Part of a small language model's weights: 47.9M parameters, 14577 steps.
MLP neurons of a small language model. Each row is named by its layer, matrix (gate and up: input weights; down: output weights) and neuron, and shows model dimensions 32-287. Each number is 128 + 32 x the weight over its row's rms, rounded and kept within 0 to 255. Numbers have three digits each. A neuron's up and down rows have the sign that makes its largest values positive.
After each neuron's rows, "fires before" lists the tokens most often just after its 100 highest values on Wikipedia text that the model never trained on; "fires in" lists the words (lower case) most often at its 100 highest values on Wikipedia text that the model never trained on.

L12.gate309:142185142119146167122113127110150083096112160159101113145182122145085090128168162145112108076160114122109113116117074133111106074102165125158094195200048112113121161123154120136142136094161126088077132106125105158121144121047113154130121109058163053133117088083135225111153144132162074092187121164168134102083168180117095093091159147122163132141152127125153162163107134115108089163119184123137131104061127147109113172121134076131183093110221099124129114147132145103071129129096128139141118079148084129123130154133154062191083194143134146106112153087109093091123142167149117134136153115150049109098107093089165088107130145117155089177157184091155105166114086127118113087110092133120129099162080079135164157129163133102133104107091096156103109145174118132153128121134147
L12.up309:117150092124135152087204126148157150068089128116093088150110101073104151161117149152101104145121140150143124142092118147035125084099151065178112170079070155127120141185085135182155105097130158165090160138127164125133175182136138096117161098151133177114096122169134146150133110153212102145191134145179126104057092140053141208154107133175145125084210073154131148128100102130145099110144159116039108162172109147186121123056114070151143062150144192167090131096156126135108188126154155116161152138124104143167147130203143149134159134091111066074088135160085131132100094188111132167085179103108137078124153123112091112101066074079120132144130162182159082170092135128088131093118037153121136111156073122111145166071121084166109133154117121151131108146079144109108128086114155
L12.down309:098093127133123113141127094110107104121139122103149077094179164118088178097071118125149128107143105135162130132091113129030127124126141112099170147138063115076128136172095124136091115108162093102115104174153156074101125168119072144161097194085191109081153124130144134145118118084186178071130119123110154160104126106110128135136124155095142141102134088162130093152076201135126125114121080181095167084141116206095208135144194051126121165125190163142139138119117150109074138111089133107149101105135113077123152132103166123114102131136123139108062110117060082094118106143113120121135197139147136125079122070149126141101155078094149111153151100118148130189157150153140133149128101090118105131089108087109131118143146079137163152145113106175136095102111144158092111159166138
fires before: " States", "ping", " Kingdom", "y", "ist", " of"
fires in: "united", "shopping", "bacteriologist", "museum", "hospital"

L4.gate223:146185142137129164079085201143139102063161153154041085109152149108145086112088153127178133138188111101105143117091136135143099156150072108119173146156068101105172094127124108159117174167079117056159145132149098081125133185100185168132166108130121126129128106104157157127124135108117160144087055135139115134065169132121103137084118152109117155145069140142162222106123122143115135125082111078165153107171080144188097142137072136149131079130128157182104113137123107149128109133079127149143170208143147122122161163064095112148121139079166108130164144123088151135141169153114107124121108134160162130165126124104179175192093150094112175201055150143126109128038164133122077151116106147116135201163106121074045125131142168138116092171105170119085185165118109180168138147126133
L4.up223:180118138064125150136127175120125104095145154144115119085177120152166134121118117194120104137158129100085158137124106107144177191109128085102174114154175113068134154100114160188100095180116101124109095133079109050134106134113179096074115108126186114081148069105073055046106146117087139105130157112089140170075157072132086132129140147086147121097103183074132136126167125125081123176130123124149120115127083102158109100109108154143128121142146170084099151068097047093102119137106101117092127173152117128161153148150135107135098204096146162133082144143129207172166141151152154117093116116202112149124169132113127120161124117102155181132165076129102151157095172106112097115158107112130184162116072125136135132161093145111132113121084166166062154097148108148136228079109085
L4.down223:201076117147101098147107092128160127147158127172051081136169084149107143153120080094141145164133071153113173152090124113180097146138112062130143133142108096161086131149147136185109078166150139135160088151129080168179160195179120089119177147141148086175078173161111095185153097098133140094100127088121083064154122178126120167122157169145112076142076115133147112106101142114137124131072155156173164100123087165104115133115105127136118116139121154059046148094068124160135127115140101123126110122124146148156121097114121180168169148069099134129109171107080096076124128155083115085099122115103139090130114104105120114156115116092157127117168084128121157177207152148070123100193120188142160159068106133089106102109192119129149113085164173130168102096139108172144168146102162
fires before: "-", "q", "f"
fires in: "al", "alqaisi", "alfie"

L10.gate355:061132134122151116086177112096124183161175102132082119149165151078188152127127118137111174086138141133161175141127128109148191100091152089138136101135158092118147108137142168140170082150115138113177091092120156038099111118141095116137196146133227174133160121155103108165121142113066083121126146116080147146164159111132154138112076131203144124138148143057150127129108121134129150134118127100132194177136125149095144132127074112189145163142060084125166087142148115191153071137134165137122083122078109151097105089203154122099144159141156173129159124120078040094095084159124123174107163149159135135173162184154118147142093138183124163180151122113092142189163156092119164122101117161166186119153197149116088184127137172121144124149046061172128105097131155115089138115121072
L10.up355:122157150077133135131125106128202202124083134139144167089151137078121167146099164085131123142129210109108169098118100104129146127148155161161086067190100153176091167126111120133138135151090156167119167205090148103119149163109105131186130127131145126117035142163087098165102149120098235189153123105132134159126124071144161150132100109130148177090133180080090148112066135193136103169082130154136115114132139125132148175163107099141156164143152074082134135119115092171140147093162096150156132177144125150153116111122138092135174186170144133118154140159146097065108209049160148125137101145135112171134142163167175149135162080107165122114080139108122168192081150158104087163115144089100153059230124167129094070102065076128139158127103112137126140167106089100163124110087146
L10.down355:108086123109048132143130149132116109165099142160163108148128138089065111121116160099130130151126105161132054115113103098133165117126146137106194096073113084120133112178085197185144123143103105127104095171105127086130133128120105160161127165158155125126156139161090152100092105157121073166142091108127098126141131143135153160168130088174129139137132150113131080105091149148114116134108103097074116138167101094138104208109108092171146197156084097155100190107108156188098104113075112114101111143095140149102169119208103107147164156077085137188139167172149116092152102124118066160110132092111170096112085114132128095146115150144073110085069144063155074236196190143153128151152130224124106161125176134127151214114098102124157198135096041099177086155150121093153136118146092
fires before: "–", " |", ".", ";"
fires in: "7", "10", "9", "6", "8", "4"

L8.gate211:143144105140147197129148153158185125140060153147121146144100137141046086143105136107110167166185112126097116111133130109139086105135123109147192150125133151161142149123118164078099117133132087153136103140129120107124140159146083166147170093187140171091127103071200109173160135099117123135132081170111114180132116145129151096133093145160144156116132165157158095092154124128156110093115101135110139160154129131167158213138154074113093123144101104127137121097138124161144148104098123174172171122165073109141112170073127089111123161197145040102127114124158129116147145114190241137105110113154097099150088158143107180154088116114171168100070161157131170119130091051144171109125087142086105145102136195093109168130169154111119147123114154100152095059163129143184237161145170
L8.up211:165130081163136159146059135161117132117130139144153173147115086146131179102147128136140144145139093179112155097183113137142197079096134113107149124169124067114110128092156155153136123077112055149128105116143081099144150083083124161078137171117165107087140111143122125115096143160188135149136148177099150142097103182135151161148143149127131147125118149115129180137108128129128124107120175170143113145133082085118155075119121118048088135136135169121126124145145130138098097181130101066150145096109124119100115102113091131236140127139089140075113085148184171158107159166123156105104052114134092163099109097106097160136139088162103181140086122111124108124103147163066144072095114107132135113181159080121051081153068143103102161140191099114099078112175061098165151100119133
L8.down211:169105143148189172186098115095147142172092140138108123097224120131097147129142105100170168101094132122183112137134135140115101157130139045187156070109114093185028171142139081099078123149109099077032123151139141171113103113149167102056128126151133130092089147122157091098151132137125105090118109136064069130144151104151152145178149138077101098136146157172189135143195138122137177093138177108162152101136126116141103164141162107146144141130153115102141145040115111144144131138117091154161140185158164089121129117120168159104131107111109144143104130093106125129159151110110087091155138136121149141129054153117063129166151119103151128073114088156099175167115136145133115143146111191032171148101100134067108106187110143055091137095094106125114159138151062099125154142128124
fires before: "-", "q"
fires in: "al", "alqaisi", "south"

L8.gate866:038161189158179157149130149129108128142153084149081156201133087124165128148142138116126112196141215096126138170139127161105053110106174189125091167168151088112149126171081128110143199161154127126130108141178128127121090180126102143129133166121177129103181101114116104164151125233131176186109083133148158138109115143120120126156118086140166122120162108127151112127083192109149174091173174191099124137160167167111165143130110081164134147129082150054106164127182116113155158149185116108106174120189115175134151143098123134118115125137139107096185102170092129194050168142129111063092132138131161129116149125084146181138053135164114148142077141094143088188112138167165172188143179086119111111163169134098200142175119151091164100134116113207129107149103136095120153119106152
L8.up866:124147124140104184152051141046143177102130082100057130146032147122151089158125178098111180118116137130163178097170203155143103106180158187148149117099100150060137130149121163116123140107117087102147092137164144188154152118114139190177126148089180063157098133144119130114122096131133168113106121133132116077094144091073135139134110165074176164095169110113168129094128067139116098147136106066112147121080173145088112101145184170087176136104127122111111168112118159098150138142102091199166162152119135120103164066181159107135131160196125152122096076104146159195074118144151128221174128150111141131187086070078074125110118127152128110089147096122162119115104073128138181125120134149107137160189137138160113133138107133157156117120137177058135116122109128151109130080162052
L8.down866:082092111127146162146155091117141126098155116187138083095154076108057164120171123097154118098167158152124187103158146172155188112205129067082109123125119172123061119093099149169117143145124176094174152176114151154111098082157148073143162147085129073139076161163105102111156113136107143132125084118118064118135124162124069145139126058157115125161146117137128146103073093130100102116105145144139139142123087130063096070157166114156092139141100145116147122149140186152169144080127101155139086161116109109096114152143143133157145126147213119120121074132155143137132139119130118104134137120124175087144129140090134103185086127154151153118177138052072094168113129145111102154126149097140144187133095113100104178066175134124070088143155117017165123122138114144117152156158099
fires before: " |", " be", ".", "-", "–"
fires in: "0", "can"

L8.gate357:113172098156144202165094146109113118108172142118118165149097125155136112174123188114148136132151126135103146107159160128113188226113226165100122120129166097132163131122101137119144123151123150055063114119103143182204094120133179139138165202096189162069171136105116127127115140075126116154099158144113096143143128126152181070144171083061090138087154168138132118115155140124190161117099169059203114050140148144113112152126197074113123150113126120156121165138169202148103069096120087141111096164152100138126121175133129121161136183097169148149079089143116137131157117117168147135124134146130113130135143126132104135156119067156116154088158082094069098123183136118147122120151128137066140098114128139143142136108136098140120180130090067219122169139239055097135149136131140
L8.up357:115145119089144124135182099190151133152170177152146129165098048190152092144114167180164147090088120131116058101137107162104116126152096094110198105157196052092078076098146116174156112123125165151132155083146113124128105098144141146085154065072090115123082144129108155119103104173142149140108126104102145120134160103153104158110143118142147174143129078145139097144106088211104195137093152072082162181116134127132120130099094113160103133077109126099147153079128092131086192091128161078115127136135085113145185136162125134111153111118128135088099114157112157098100165145135156189145170053107113163122110138149128144062093165046122172149119147153109149120089120189168097169087122099068154156092116067110119114158117057145101180155166115174103116038101092180140095095050128
L8.down357:158170122155185128147158162153110097115119156068135149165166129052099092141130077054154078089117175083168091116154110157164196086208094164160136092146112107096101119075181149067172134141108228088099162113148161133170144077089170101153157189069112125104145156101128120133064132133097149108125101129065077097108161148085126141112157138128140117141088097142118159179108096148120169097165105083161130186076149133099123117120123139199139164101103159117135159202153061093107161203114079133135093119133132143140088125117149168136143152134177156119150156138129126112124125091137122192109146221137084118086111122159084094096120099122127098131116120107129140096110066181195146082144134112108068137163144112139203118047105118093142139070130131140077122105151129040098199147154109
fires before: " |", ";", " term", " end", "%", " Pacific"
fires in: "southern", "northern", "7", "eastern", "8", "2"

L16.gate365:132080077147100077089082135198147148086143077146095167147111160069111114115108109138094149139075183096153121127112100123104199133147115158127102095146093139131155089105161056101137094105190114117135197148080093146113142127133104115126160096116107141045184152155098118133166113186139139104035113147173125135159131121152103102162130133139121167119149095121122153150179095126173110156125186153161090163178132131081124141087142169164088175141147164110104091122111080141091108106134139110153078094138125123058159128178135155110158054108092091172138142170148060166105126132161163114143106060163106129113154092169142135131127070171094130119114182154114149137161043162135153150160146097093150179156135090138140133125152126118147058098170140138085160146062165144115104083092202
L16.up365:084123064105082136122123091103125148080167129120088100107170097094168144102171142065114117061102131108132159124149074128128136088111127148135116094167165117181116113150178110061104139113151087167116164137121081185086110153177079163157151122098124139165118173168096145155174115052135064156142094114187198130147074151115070127093153139091128156189102091104096144161128122154150118134125127112163136128144105124150156103146099149094137105109177109145154084134143102096115051175187141143182124170138172164173116174112190159121137120185107100191160147142112153133143187150090153159126100141103069135133103091131147149134131165166167190106084135117067162121106136144174152168155155105059145151131103188133071111159166104097148164102142174130175109112131148132113149114087105
L16.down365:124113140138112056086088066086108123108127110106089118128113191114125122130114109133167099120077166127102146119130121118074128123139101187149143135175070118165132109057096119172096107129181095120135098111142169094098186114160085116165130128117114097136164137191129098180127179164189124161125159086079129127168152154141131077145164183178162145095133101139148133076163126118135160119145151090127126202053129143084101199068129138070131119133154096132157057145100142061149137126132117102194125151066063104146140166149169180135040143098068153142135104137135107090146141145143127087118094123127138131137154092122130131107062109128070171103094132127150116150230133133117138101081157127081177197117116096161128118155143078115089161113094205187125170159170092095104111127109142
fires before: " as", " to"
fires in: "such", "well", "known", "just", "american"

L9.gate231:093111141127141157086106085173070135121149107084107095120167091189158121086132069181191124178070107097085176148142110059086127121154191144139113128133153126116095080111094125127134128088129107110128149142153117178123060105094149068139137121075108133123158134099129060119132209124190141099109184163148127140137161148140122099081174147076193142143145123117143149117119150143137120091071043132096052165166099175091131131133137137129079125102123137097142155085114142145137072125088172058132139175134081110121099133106220167185098117064134089130154115184171115167144092133153118153128175076125141133140187132090138083141126115116054109093140107087126211143175133146182125156096080131124143165147170124131098091144065170158066152143082212139100125124129102149096119069076110
L9.up231:124067171142156090136128098138091135123130081069073096150080138141111173110211183119106175129086151110183175145154218178112153093167102108119126102124145101134111082093114165080157127089130148147103154121153110152095142105132136131075132184119182082169146144102111122121100150134130095152130130115111163146079121114133081145138114177075165100115092051083196145120169110164121171112163145139138126169114154253097088171105125126219062140144120101070146155168110157159178180137151164188069166119136083192079122105155146138138148130098146152111086144135149144150089118150089185146141126082073097139085129106125120125124125151112105135074098117212139147129073111083118114175202147162073154130136144168122106104142137089168120105175088114157149142198140127065111136122114091
L9.down231:125099094133152173123159176105175139125139174148148103082144093153138109174168141124136108156099072166122154126108167134093174146143083066131163128137164144100106077149166157104094115171129135182151160088157102189089141123095139084133098137126105180133163170145073126172130115160134163157087116142159195109112191154158085072106160110113126127154115195122155119122032138140133064108154067112078123105088143085113179111070152121110097085066105091081168137197113152148079139208121115119117136113122123100182100163100139196130094092127134107068148129204141145137122130148133134121171109120074111159112167145098103123117161107113134123139104166111117089156134169150136111174143135190106223119134129190053166093125152179148095156160058125132131155143118119130096102130109148
fires before: " |", ";", "%", " m", " cm", "/"
fires in: "5", "0", "8", "9", "7", "6"

L4.gate661:150123111139169178148127080064130095131199172103206133183131118134119133113154145153129119132139173116061114087139118081186173121127082060144140175140173136149156160141142113139110099140138149174136102095103121175132114074108152097079105090113157167148127110146181119108069120070106124120147098109168099141144071158112131126126144116127137103109133022109107133129112134101168084073126126108112175136107082126109135119161147100104142110107085127091194165160174110148132164151145182099135119074136072124122186178105145166148126113146175094123099179141150152157104120136083133102111138121076035131179132114040124091090135175154158146101139144162122113133169167165142164150116096142126098111140112133135035107139123132082084111114110089119094192130110068119121139073091058
L4.up661:101089235152117089117091104141137100090113043119088157133124051151139104178098134151146079144098102148171161138086071122183101117145177149143123159145101126085130166116080153110167077069089156156102087131073095130115073136121152089082151118125167110142145154113140080118108077131114182100081153176175153147141190134166144082162112158132084137085131168117110111150065194125134061107114115173136120104147102102095167164119101153173130109111091084162149129074180094083116132150133141161092142125125133199123112182105140120092112088143117167143129117096093107151170103121138153116140120089144130169159121106133153127098109076105142151068162123170114100154135116148138128178108158116084077109113149110100139120165184162162144159128128125099125160177142153119120107153056123
L4.down661:086135096093144129065136162086142143150139133200115106065090105145142121148101029139151180052108184080134144164100126159109124087178140096087055150132088147094121101182153137156132161109113119132081091114184149158109166171122193124114186040133148130114146130143139161113163153204118140126094120165113112137120180135174141123121162126070138122144121131166152146089142112118134125163153159146134121118076154144141082132100153093140158141135180167148088099136108115132111196137118168100064169099131084110143072159118140127063113106110103086124110103107146070086142132147093141168128109079105077168076163120101173116126185119067123140109175162095102154121157125121156091087138137114096097091126119122133114095083129108170059133102132111096122106132140106129152165108113179
fires before: " |", ")", ";", " ("
fires in: "1", "5", "7", "0", "4", "3"

L12.gate253:129153077164211112168118095134136132169147116133163128136151114131149146077168095121099127126111108107123104147120102138149186117075112124118087112145095166122131098134147131164117173164146166114155189122141109102148138101095123165104152164123135131100108152100106107164146151200106170147144103175120219126121149140130135157106183183206038135162109126145119129136135189128144145118127145116169115109092135125053146125113090113186052109163149117090170024123146117111149135124129220119118138174111114145076167129167117059092127127128078091151080125086132085154118096141138154176128040126124112143162092150139154205133120096153086106164151151113117135172146116063158114131098138112102134114110070184117132089115094158147104120155141144138153101152097182108135105116163114
L12.up253:111158114151183097213145152166090123191070174094220158161134140137116190083116114148138119120206130085112113232153096189135120166119099126107103128142116125105139119177117150098145118132122077119131162148160154105117157104032135120132155169148106150116133170096145137108119157143175076161141115145110192177140109142139158103100162085130142117206109115141154113150144142146109131176133197103160167128171144137110146163098117134160146117112113112120186172156103110144155177150094162192126169161087115131120161124151095128107196069194121134187147107104081175087149125092103096116106107166113131113145172122124189108187115131130095199128106182086198125113126099121148128139216087177112162116104163172165150081108110154130108078118102099168082131138125147146108102135172119
L12.down253:125098120153122103169131162123120152129119102097156125105169088126115183081146153166123119140083110135092121137133087131161135105072125129161060186126111145167157147171143158145140189118107123119143137076088119091146137136163106104146211165110121108135105080045146129119157135117097171148085146080134130155119169153090162126109179187146115134181106155096103068123171086118187079154137141115199128111106157082101161122159109099132120118143063054146123091132188113119132158143090197104158147144066157131117104149171141063054189138171107107100104148115094145188126138130171151164091100101113108155136088161111198093124137101155040161130138184101110131131131155079165144131127103088181142079131143140138160061134144146183167102126122138115167153136139184158137086126140083
fires before: " the", " a", " his"
fires in: "during", "of", "in", "following", "to"

L12.gate718:110158126196092121135091122189132158127119115123210105162108149118122124176146127117110123152145169121120116108176088113160130139155085116155109081088123045126106173113153163148141209099144109123153133117106148111135113066154172102145145162115186097145131098097087097136146115119136115140142141073159066116146129138036082133177175133117199200158160128163139174074118166173124122109085150116141167152117121114136201142106130122121162151106165105120123112088119144165121113125148210123142097113104120140140143130127140110058171203096097148151147146075135104119077108151143164138179088168140156047069161138182158103150065135121131131168103139126125178144111162143142160079181133151167122124093129187118083151166077117150153126118070132146124109176183136108171145098155064
L12.up718:113136152080147148184109124120142136092104074179143150149073068134153149175150140156072097120104057151079076168067158143126131176202147166126102075109147156055162135171165113138117119065119101177172118116149156142172076105147107122105134134116117135153113129062185082135120122147160109168170109095115178120128096175117100148156100083146155174131160209135107171132057087152108131131115115127140108160108149174161106119159077156138145077106102117133073162167113069148114074125113149117179151197080173109153136134106204130174157139106151102177093123157135113160160099110145122161094141110110181171100172151160124160128099105140140102111034206078058176121136166143148144147104095111144174072138059115068110113078069149112134085145074147113108115138140116137125152115123091
L12.down718:137102101112168097161091130113086169149140147108150124122132077108121103155126153140137088116115037048105108103119211121167152222118113146144120173145168097077120072105078135179145143116112109105130112181131092143106133108098139135113165122168126163037151057175142127142085142102188159114134112096170145133177097146099115113179124118130156119138152117085145129118142111137153130153116170089133185102124107091096113104130165108116094097117119133051150116078084111154087153105116147126110056105127094067124132144188133080124171108110119122117132183096108107126122182099131171147114111135087136141085093144130132091154088132127167118111074186090095125212132096184178139150127156107130147135155170124081083119131119153124138122123109109106213097094148139155131167136173087
fires before: "–", " |", "'"
fires in: "6", "7", "5", "4", "3"

L9.gate739:183050134129073180131140099127154156143151108085119136144180073140171145104168096146053127146147131137131163161089089195185157183147151130133101192086130153110096164118152118112114149138119125093174076155137065154112127198144151158128142118090123061177093145101156126128095121088125088116079130192154090156161164110122145119170104139049136173120133159082128137150135136114211142115111166128075118104137119088141189138124114137145116147118125146169160189113103176128117136084140094098143129159144123065166141147125100146128121171104085135130144180064150181078158162063142113078154124096091083185103142062192128115183142115142176155153086121157140167079097088134105115106153125167096124103155080104115126127147154118132182143068069117141201134104124121141098152073150106
L9.up739:134230096156113136143232130088146145122166142121058072150086054126105152130120090164118108136117185089112135132097089065087140142160115124083154117155129114119151161102092145112128061136091112131142156136134107090170068108094115132171131112130153131093102134112167133170120079155121083128111127124128139140084125095079148130108179124129160122106104098064089171175117160162128140136108133094212136145172084130091109136116152153134132136164105065133133131125162110182176144121146113148194117140142136122097129140110154087106118156115126086097146170130122189181130150120114175056132109146152129139077127128103120142129201120157157125141077169136184109070124088146173096089145108098122113192125138119120097042121160099114162117157141162115136157106151143171131153097184164
L9.down739:156071128115092159137124049178155144153081100110180086155164109145151098129163127134140108059056123172119097182138122114169142156043181061162120148183110090149097174136126134183145135096095113107165154125113160122133133113090160122087128126139149142142153152140127104078128197173111143154096103152119145102121165128149126134116109155108152126105117157222160111151107132139104153119108097103092113123163130130097140126148148118149139121151083148121079118086183162132100101062163119183147100129080114143176084130123108151109173121150079110141171136098150108108109169136121107141110150164145097125144137134101122135153059110092109099152124142071110169182119097106136141147138127133127094125099126122193109104130125190173063131189135138098225109119191138060147175108124162
fires before: "-", "f", "q", "th"
fires in: "al", "alfie", "alqaisi", "although"

L4.gate85:180142120119118099146120114132064114100148108129176127119121099149170106118087117125107146065116124166108134095176116098118107103104152156119105099098120161120167125093133150129169089135102154140093099103132155154140126155145148131111142177161129134101114116106171123183064186106117141174120166108204198147134080110129133130158172109132192116144137124149129204114135067117147092086110104098085126100130103175121117103102128141112132126091132150159040133135108186183114148143173113093118099098160134086123109132114129151106100123098168142109189138157151101126122134152152153174092184182095072210114089171127179140133134215096095167133113187091135149129172199104165102135077135140139114133151176121139084137140160153129140126165119165088130160101194148171155146139090135
L4.up85:153158124082096106142072137158097189122133133172117139082127172066162166162136116126129167180058179108172093105135094133069122106164166115195136120131111096148070077130163124123114062166118163118214132188130151144078133104075104121111155140101125158153142098090132162155123131157107131154152090127136164119119096066070123124095124140102136150134132103122103092185114146146177105136107104153222123119125139108118138097117125096152136087169133096154143180115070104158122100159077129195155131148125083096183180146146153078107132106179066131091133124099158145095148151085145060118071177171138140161131133141138071103184136250162150170114151161195081091157145150130155183117114131184141159084122109112096171203118152142143173101142110165110131152137135112093185093129081085
L4.down85:154141156115113131091140148118116186175169146185113095091086120100152108113040101126114165135111123130122094099118111120094071129185132134139111103089120127138089079125132138143071197139128092093124156117118164186140125162116160111110146135074166127133133153116107149098099114101107088093146116078184102170194159076142120141143095193148154151112125124120101127113060141154147128053095174096224122112052130135147136102105095073138140137110101131115096138117111136117180143174185045138113109081103090143125147123160083150142155161115074122151099119135158123133185130112152134167118086145159104164137169126150140168156190162193121168115095100085083111144140102114124100090139100123069133094131157100139111084074139110121133114141151131144151135135112140149139169151120120
fires before: ".", " |", ",", ")", "–", "}"
fires in: "2", "3"

L11.gate7:134094050145139130087156134161151173068132149186071127161116114148181136202134132086111121169141131123126158106097131129120097094142087132089086173134144214041084106108170133125124125140128130086101137171113150169163100167140127036112116068088111125155184145137163125195133146120098106172153162123092127133123128142199110137129127099119166171142131098078156139076194123091104162113111104141168109125109174068160172183197142159145162070114123124186140141088127080144140165158123234133174078187053155076146161137118169106172085109121162093115151110102104110130100175137137155111110105058122165156164156156134164151059119114142095161117171136144088130146168156079115130108129125101133094170160106129132078150102143171116119155140127138127124138135090118103101135140123130
L11.up7:127157069147072115128134145150096118118122150137149074136093125111080139147066115145111136137131139165132168134121095154106150098132068105159081178163113131094149101139138181161100075149171194176154128160102096144111138112169134089107188081117228164130080176115202104135142138134149050103167079179153145190081118112126142077141137084126121158101191199092139151095113078105178103134106132121128150166175121140118136173153106119206131068120126110138141102088191157170173049102128169124124097132129135111027127140107129125096132142117059140120098097174164158117140148083162127145153168158118143082095125125112067113142165133102131168139173114112172114101138136109112112183121082186075134110184162171093148163158124123055133123082087077133133119111174129148161136133099178
L11.down7:113169124188155106154118122119136131079116100171075162117134095154111157137063112121083166132152078103112129109096107167164174166098137053156084146076138061099121163116165159129075118145171120156105158122131184171177165121107158141138155183114141177103123194153165107134093108143146196118133121084135108190104129087145143136144130120127093135137074155106128119115087184139086081098136135076091143103132198145103110232149178127130136126122119144100132117073132150141106064089118108092202126116109152124121081137088122129145108171133090130089125122145150112125179109141160175119141123104148145130168100137141111167139174140111139161118095096125185165115212158094144128081062117151149152140133132141087081118106127119166144104107085133129123093133112072109164138130147082
fires before: "ara", "-", "igation", "f"
fires in: "qarabağ", "al", "navigation", "alfie"

L8.gate652:098164139169100118134085148160177143165084176100146145154119139111152115067148066096121153185148145119138170177133112161156168094132147079129116180091098160122148152070128123149148143166083108185058154089157126078070135124122110104095155137174101097123163174107119158135078085172143151097133091163199142154106133099122167143143177117110059169145101107105105077128150190064142067117118107140209125192161177130150096056123126108173141154109121139173170115104114132191114093156084130115118124155152086117114142110082132121125049137117162133134147103078117191098132187107155124138176072114099129150138127157115175147094127141108138130118107128121158157156153091152111115124114101156102102088145155130049080110156105144106118107084145145105113102115114142145116082159150153
L8.up652:161121125176190083138110105140106096170121196141087117118052161129159074139176099167138071172166106123103193169122138127152161161172141119160079124133096134254110141095083177159131091187104142093130156090120138166081101124133127128101150093086071152123079131054152111106161138145137145175088134143145152081118085137186193181087137118186169160182077148101173120110192066139145073139134131185161103143198151130084145091145126139176121171217102106105136130119064091113123122084154144120112138113073159085103141118131135125109142106112143102147107172141151082133127159092128080201140159103107073128103059098182162135114069137132123138099136152154121098134142113151144120091145122114126084180182140102091148138112104162116101190110081096090127206122087105149120079191147134
L8.down652:146077114101120107134131150087133191159061123106140155128140114099121129118108119150123063161144164162163156099107113164141135102096122139106148170168171194136222109140128178150107137148167143174097109110104077141149111091121132099121123128114127151141158183142117148143163135076091121088184098155181076113128092085110158118159135147143112126136109141146149161106162173082083055129111088119154109115134119143117143088169082136144114117156095109134132112153121107068131115167097092088071131169207167114147151167115086118140091151108201158141155132101075110125109158147156107132176173079145207108172141146167185120079118172166100122111139095102065136120195103135128131086133194104173079127108105084144108142169112099138124106115144143148104160142149070084092132181054093
fires before: " the", " with", " a"
fires in: "under", "on", "of", "along", "behind", "near"

L8.gate303:154146128105153097171156137110126166160118156124112124091126156108097098150109140134086100109134106093118087142125140136173107185172140159154128154166157149116123162106117106140152136150114165154196112107132157106128077120148090082144106104103176149134137136097133075092163131107146120101156178070123120097159113085081140140151102155121145131110030117122130051103146144116145159080114089144108080144161074116111102131186114148129121109111100161157118126171123033169128135130128130107148227140173121134100190153164148111102112136078145096154118112148117099149153112140170147172148142134119120059093116137158075177114161122144090190122145124121160114214103114132158178133159125207113081143128131171109098122121092108165177170106072103132123136119165148148117130164171072
L8.up303:147103064121092130120190135111144145135113181108135214164161158114095177161115146164080121124116139106105147135090118188107101129152137170164074134125087132154087085104091165143168117138189152150140138139120154184155127163170110125076127094165077122136166069122113132126122074127186124150089129116141208027162120133121196138107187118105113129176140118095115157134152156151132132125162186145123099087089130131075170073123164185161104103110099117147106098149169123164137140125151164129113150086195164124136084073136107162129113104058159150098169173115129176093153146180144110078063177157117140169124045183087149091154102165114124120116112149154138172160141138193105058151116163150115090152107163172087078152142122138169078195186101116134077123095095140095116081142124146
L8.down303:131161105143075194142155140173142067111143111077093104126104140117139092114167110166119139059204198175089101189113069150116161118125085093121079208116133121101179097146091191183087104145117128129182114089192139140106088159118174098073167141150125099131115154114093163187097132117081166103109101117143172106124162148051135134139156106126079113137088168113144132117099128135106099089084132110112145116120127097112152120183109151110150109210146119151091099091142138130117074059135106114128089097143126120121144106122097141122090109102100154143108190117161133099093125174228140158134133136075153069151098089188102100065122087156121139099101160151127109091146113086142100101070136076176111109132157134146094152142146096137107158170140105114013193112133121146191067123141134
fires before: " the", " Parliament"
fires in: "of", "from", "to", "on"